Weights of a small transformer language model.
Architecture: LayerNorm before each block, tied embeddings.
MLP neurons of a small language model. Each row is named by its layer, matrix (up: input weights; down: output weights) and neuron, and shows model dimensions 144-239. Each number is 500 + 40 x the weight over its row's rms, rounded and kept within 0 to 999. Numbers have three digits each.
Before each neuron's rows, "fires on" lists the tokens most often at its 100 highest values on Wikipedia text that the model never trained on. A number after a token or word is its count.

fires on: " | " 32, "; " 12, " " 10, " US " 8, ") | " 6
L2.up1122:543465450452571497498533526463532455442582527523486512485462534482473536477527474496506513535478499550492476473526490549570468440480539566454508503449478476524563539521484451532473513520399488514442455528490518487474477456553539523523591362487504445514526555504528507487541485514462500564
L2.down1122:547475466429477480501553508490460542476518541452496524510500540546484442513498517463528520385453527487517459531546449568523479590589503475554505470482507459572527532462480482478506555503461494468462531549484479463451545434532442560501551469479509557549542575415608501512498547512571489574

fires on: " e" 21, "18" 17, " never" 11, " co" 6
L2.up1005:477456444494458479553501514528449549520585493486525535481544439542495526489488458498469511540548500639445472471544539548500574491495490496489484504486508516550525508410496461498519517454491556571490498597528494470474543540508553449464495537506491442475462556462564458456536493558443533482
L2.down1005:483559498509495469482506439469432517542490519441513575454597505506519512478530473489524520577544499490533418501582568501477557445485509542485473533457450446544528543472506473497534530504428496496455515528489534558519470509559521466506497560510457489489496422498468506491460434493502484500

fires on: " ant" 14, " Van" 14, " ex" 14, " oper" 12, " di" 5, " cell" 4
L2.up688:527455512439489488452486404537442526491536459538537552547529504552524550505392490577475562523494493513498457480511500505483529575426531521499498499488502529448479554567558421509461568476454577453514511501492518505423524485517485522456482550480462517544558497526540524525497447540471488563
L2.down688:489533593476441445448523512466464497521459441509600460456512438518457515485562424511517536569445493633415501523524447509506540489512561454482517546453546576490585431480558540466563515589563466382479500583536477522522504504488571480544456454447470512506537506448493560503471445432507451535

fires on: " both" 25, " Both" 6, " oper" 6, " between" 6, " both the" 5, " gener" 5
L2.up2598:516455491556504504601546551423509503419485588525510513549546472544518494493513520474483460470540497459519469589537530505457542417402469509511508447505475517504494516493506472541503485433480450470460488471484524451513517477552486578472450551503486543547475536472544503473568471451523552460
L2.down2598:518457474492556505579516455514505537518498537519550511545529462499466539517497557484497489499516507518537499475405477472482504583447445489526534440491479519443473463452499471539522549427449483514463561442499518561487468615536471567592447512508557514478500446517462418466545523588468467522

fires on: "==History==" 12, " ==" 11, "== History ==" 9, "==Career==" 7, " own" 7, " other" 7
L2.up1143:580498597491522413465505530448518500460508519513521500502478482546505479447483449540530458488487609483502538509582515492570578485454503581425524519547519524513566461494499510515437507502423470506549536475477440528557449474573446498489508466484483444488439480422476488513506560491520467518
L2.down1143:519519498515521557566489529512511478546559583464443475503575553433474528526492479517535517449513477509499500465544464477498455518528457444468554574482433472517497443482506607477482500507515471521490501479490486476449531570516502466461485489523567545478576502475534453482533540470520506533

fires on: " Per" 15, " follow" 11, " part" 10, " per" 8, "In the " 6
L2.up1381:567470554537477515488423448498443470484459519452515487500483475487441551518590505461538548552502515526497473513533547451500540515429483507530481595485487548481523525427496392535526434612481466551495465507518515476542443479511461447581513452498537460600487484534543506561515491515507522525
L2.down1381:572504476479498491493445470486552451552509471455488512421517451483518493494524448482541547489482505576568503475532546499574432510501490446478496508522460457517563567465498471487411596462464479472500526489540568540514493551526498486485442462480521472490487436504498484576446527471432533508

fires on: ", " 26, "ar" 25, "ats" 8, "-" 5, ":" 4, " be" 4
L2.up2354:464466495545569480421480493473490439526489496507502535402490503489501585526419461520512527496487520449505532491528465510517484496456472512496451463520532425554422521485531504533421465462525386571500496518496536480569479486446521482545535440499456547459552477498501444509569524437527482548
L2.down2354:526494490544475563540556433504443542557483492514472539519522445506506364496508518528488454452562535478531476530587518460512547477489524536462567474440559542464575523533485535509610490454480571446533461457509468590493480520539558492486466521518510496466487470506468489485407521572481466475

fires on: "\"" 27, "ce" 13, "He" 11, "he" 11, "pe" 9, "X" 7
L2.up305:524465550431565475476474524492468504525477467483575473511493520466476460525541512497491520465519520535476533517534458482482570512495565433448556438551499477527508504503454531522510478484450504549476533443499409510542525454455510509455526490557555458484478522422464533506478473543536526499
L2.down305:479458412461464505505484525505548563579412484480504522529533491478386533464476446547480483491518503557477496527494498487484542593517525484488493488508454534539429493515514502484534526486483549461500497471486490491459434495532565468518481522466519567537485457442494448447485496483501494558

fires on: " Per" 22, " per" 15, "ule" 7, "of" 7, "f" 5, "ius" 5
L2.up34:573516488485523522477560484499517502516436540559600502522550511416447484600471551529514485533494489565401491544485498449543530555451526556517563481505501504491438438502565473494526475497514476578480536531496491453540487490449523462572491455558475515492535510561557486535511565516505456455
L2.down34:486514494485533443476495444487452453471501425453502502551513394433482439591474471495502534587595479563504522581570509510518483459485495514536442451513498485499564544469457364508491598481441525544510551569487439489582569604494533501490491463513509490447518487483561510497523545504441499444

fires on: "ana" 27, "ly" 6, " (with" 5, "y" 5, " owned by" 5, "ian" 5
L2.up553:500502468480596524512561576540500501488529533493482512482508454504539594526512521524461518501443585525480562577549498545453481453435475499509515471579493501508530499524476514521450511503537556455581518518512486489475574528433490527459528498470541492509532484537567465501516506454450416573
L2.down553:433454592422500496492548453408536509583465477553508463515521523541408507548527471511524449455534439509462405481534546500524459515486472461580487552541547510528432435477490485489496465502533485552530484461518497510460535500528443520411498516498476490466525461496450514545525415488459471439

fires on: "our" 25, "ir" 17, ": E" 10, ", E" 10, " | E" 9, "- E" 6
L2.up1648:427475469482539506455506477464517556443566446365543535574481451499452427553532481519465479496540491499481492533541501504516424547490489471487474537565493531582471543456464442449465501426515484557548458506548466515484539438494540444552492506502444471476472506581502538481475598509473480496
L2.down1648:486559559479485471489500526492557496511552493489451515450529521520440485516402407541515480581546452460539508461568542484483459474437417477458467580448485415538533460482427519498519487515440459442398518469571483538516465569474441548483450477557459465534466543533498545560504404452498529538

fires on: ") is a" 17, " an" 15, " is a" 8, ") is an" 5, ") was an American" 5
L2.up2700:562512461447532448523508554561493481481472498444461522440527460520476471476578485529490501497469532521577523528567486474493547534467462507490460429427531535457511469503461512548447493531450480558556469486450532471509461506544458504423461497435523443484547504521430500479491419498499511442
L2.down2700:470477597514499515501595496550533506444497426526505424464552534586446479445541512497470439503448514482538502498533489528509435545533463495571519522487580485460510471426540447540477521520495521526481529467541521405485513600489487497512504493546556486488554372465483510508523484541489548490

fires on: "ent" 66, "int" 7, " circ" 6, "irc" 5
L2.up861:523498478488538529539543469461474476539482562490553514482511543518541542492452505414524523545433537444460476460505481513527429481449519534463510490454449522465541457488480500613516556475529564542475446482465589484502517491527478479572588543464478451508452500444571521440503565503544478507
L2.down861:445519460445489450481503506467411501466542501455551512484524490534520563532527459462528423499415525426552528455505533430519456427453500452491498504484498493445468513507476476513523452553523433522482489542513532473511511518487438465504499420530492547490414582442547492554514476527568487511

fires on: "017" 12, "oon" 9, " year" 8, "ild" 8, "994" 8, " summer" 5
L2.up984:486467491441510496510521507505550368532495453487496495540504483436544532516484570506554410540466467555536485475511539506477585476520556406542486569538456505426542500529501573526533496496550443530511488502536455492487518433515457526533473476459439492509457529539563492538516513471520495533
L2.down984:521464584473514491469511516495561525508518545460433492501553485467522552517476480457500421538462455491539486554565519453487449485579499501458459540521464488413452532560447530544517497447556401479581502460449520561459491509505452518619484581553446424530440450492532487543496501500522497483

fires on: " Camp" 16, "amp" 15, " May" 14, " Day" 7, " day" 6, " annual" 4
L2.up241:490489539491519445543541528527507531522513548544489509487482487573456504566437542539502469481543577549478514480516500457461529484510572544524577550509540479435484500544504491494486493524524514547501436515506527483461518471544460525571499499533505438619459538604463463487597537496534548504
L2.down241:486504531416479574474532514477529473519397524500487479479500563534552507489488540426501480496501467573577464483521481484511423458462506476492511531479452477495489436524502498518509527523515512472486421536523439564549484511510516481493473527443456476540446464566573463496541535478543550560

fires on: "ay" 50, " May" 7, " year" 6
L2.up1405:515475497504494586473506499513497583526513456512549498496545449442469547500397497503518527587498521485518459489505478474504553475507568419487509544532504459486564525472502511520594418491522490509554501480502441452493483461462553500516559508471474497464565554397466504592489467546530513479
L2.down1405:494531522527510555445450490439473570499473506514445481516491533474555513476478453519513504509495506486415467475521535510516504474536499513492508546502551579504503496533524523449479503538499436425519503410514492573535425464585508476428539570555471497500448410537522482509518544545592562523

fires on: " |" 32, "|" 23, " |  |" 8, " | N" 4
L2.up439:493413480470457451489417523502525507477468421515526475516553440458463452468457436491484453482541562520535469520552462500512561444503472476394445381528504458583478426448481537539530536531417491480554556439509526438537534519441532513491469511562471455410536409511527490528534483532424534476
L2.down439:523466413484464489503550494501498553545503491501548496548457521473577484505496473486511498498540525510497478449559515497471467500528512476521478529540518411538497496526465523479496559467472578418479575527553494463458562571479557493539524508449474522463513492461499408435462486501459535549

fires on: ") | " 19, " |" 10, " | " 8, "|---|---|---|---|" 7, "|---|---|---|---|---|" 7, "ust" 6
L2.up1042:448449490437479470498454563489541453468530480485533535479509514514504494453553467512478496464516540507549526486532519545493578496536507503529472512556563505486482474476523523563511471506476525441489440433431540431465553557558554479529593404570490481479451519436532482433598429566500566500
L2.down1042:475512405468427431539461544489533533523497457502550521490503519467507484502419450468595484471517479434522482473577508461465553490520521403513527469424529493474492457498490601565500496442502477463465495475552473521448525500577477520467469534526493562456509533473465479541526476509520542608

fires on: "100" 14, "400" 12, "200" 11, "300" 10, "!" 8
L2.up705:485497512434502498478491522521488549455523548460467509481457507400554468451522492560528540486513481506549512484530482517519543510617484473456562489557498530505564508492493540517417572504516444563549466549483482485504501484500434551514550459573504470531531506498557481493488509453457480547
L2.down705:408484501413483565516578465533451538471553564502488437527513539517516470510463492478491530495478564504536475487497490480513532523597565513519509510523457437517506454531547455502590522574520452523495454520508516473523505489566501485478518407489525457511485564520551484521524493447539417517

fires on: " League" 25, " Super" 8, " league" 8, " run" 5, "ague" 4, " Division" 4
L2.up702:470451461512469399557442479496578547450466543450523526503503444535521433462531461523498558477584550529455520524546460510520504476520531562432414434537450424547502516499550554530592577468481527531502519504486480402467482447492523527553589443470491521535564528547524569481474477527499512390
L2.down702:484448436483475491511535505486494482498522481493513531537516505478500536518541562435552484469461509444504438476578535495483490436508406492540567546471522537511511452511474528410379496416471438552513481536493501601531486575455546486425515536531504492509475508516455545490453482453451449502

fires on: " r" 22, ", " 14, " back" 9, " percent" 8, "est" 6, "s, " 4
L2.up954:569516528441447461504515524489483507495504444444518533461541508516475508487560513522491467470488591506478470506507481513445504519423450433437437527446567481467469456509501559484494473509565515526523447526508444460516514381496519538531487450437485481489523543542587460504522557468460571537
L2.down954:511491514536457609484498455530452506583479454495499552519502528462558531491426452561511540496519491471524412496578556550483466551485491510483434517474539567488468422538471498548502555418562509469465491501465508453501565470507539514466456503480502473506487529479465520532485559561474440533

fires on: " by" 54, "–" 12
L2.up721:532448476463574557466637488521464493494571460501454473477470414523507516460457515498448469481522505524404523528497463594403493462469484489528502536523465470445546450469455477549470532464515542531543465543461490488451505451423441512470401566480470484506498526505478451534485520488432472443
L2.down721:467528413533478440527514475466554467569519498500414487452524420549514516450419512490508478448532462418533491472528550535483585441527502515553508453560525579457469541518473419563593537506478527487505557533484491526471499500536569548510439487532472505451525402565554538534478498468498491473

fires on: " up" 27, " My" 13, "ti" 10, "uch" 7, " Up" 6, " my" 5
L2.up709:487477527470525497439494562497456468517516510523493477524544465468506492455505473554487521523478530476514500526523489485471556561481529444469490511474525530509508504491442493538478499494491547566512454499472472480439443477465474560531549412419533521531466533499496461571518451487501501489
L2.down709:510437475418390519526519514451458470512540490534455483539438434469474529538539491447470543488509475511429481463564499499431529435522515452475522482501486438538479537501517508468537446517517469484491549514523444523500591494486500514529518433519526506597513454460495491515550540506567521473

fires on: "ay" 36, " Day" 11, " day" 11, "day" 8, "d" 4, " Grand" 4
L2.up2369:539509483448475512474541543513469436501531567440450489447467481499503523559386512435511520509504490514465481513499440526491475423453562492489574514433499489545534520458460513493556401571502441479473488532498524464491500439480480519484589541538468523493458463532535509513528507524578447555
L2.down2369:540495474461548587487540444536489497523501479488463499439501486520556497567419483504567481499433553487500474484544411478532498471457495523496482479520507429532518483511437486456505484453495489499532492504463537550509480456438466577473469478485424518518441461542502499453556560497554435502

fires on: "\n\n" 32, "es," 9, "ies," 7, "o," 6, "ie," 4, "," 4
L2.up962:475483416496496520516523498504559472505444552484517493463517490466567501534549482563510481535473503549480543534587528574425480430502560556514413477569472524428521492449496458492502390519487555541520480479505490456491511409493431457573473472421551452535560541554481450506484479498468487464
L2.down962:487521510437487470521498465459508449505465535490537471485547521482553483540480550568534542507555535462488471547593587413459492504474453452506467413467437500560421545502494510483470420470456522516539471478503497478520447455508538508476521487556558436559497446461537584454491511453485522423

fires on: "–" 59, "-" 9, " met" 6, " gener" 6
L2.up2421:492508517456582513463537533390455550458502513426539501495495493510495476452533529584507478437444500604488595551488418489508422534454445437499483527605507503415480509565460448435463532504496532521545467563430425529529471500474477428576509561526541497465477503495558451457533540536487487481
L2.down2421:486447514494488526506534454440464528401475429478480546497533493485479467544497522585463484462442492480510496497464536554443423435512485474535528540496612489444475570496433499453497585469534536560533525542530493471446542496542576454545464523514481595527480467538519499537482588442501513446

fires on: "k" 60, "ń" 9, " Polish" 8, "ł" 6
L2.up1565:471464545443614528487428507516537464497622543594526445535431529428511527460529482511428502531487469543495540458499424547416494472547492485511429496543483525493482488474541510538501489565497607482490512532456504505527548511527488494507568511453544470520492557495510473565494472496524470431
L2.down1565:517535427535527553525487520482521464492521516527568391536492482560525479554549451523454491537484515464460456479461516479502435482518447474501496477455495468558478437481405598480483535507526522512435551445522529542494542449532523530493508567471452471554505535529498512498528525482451448496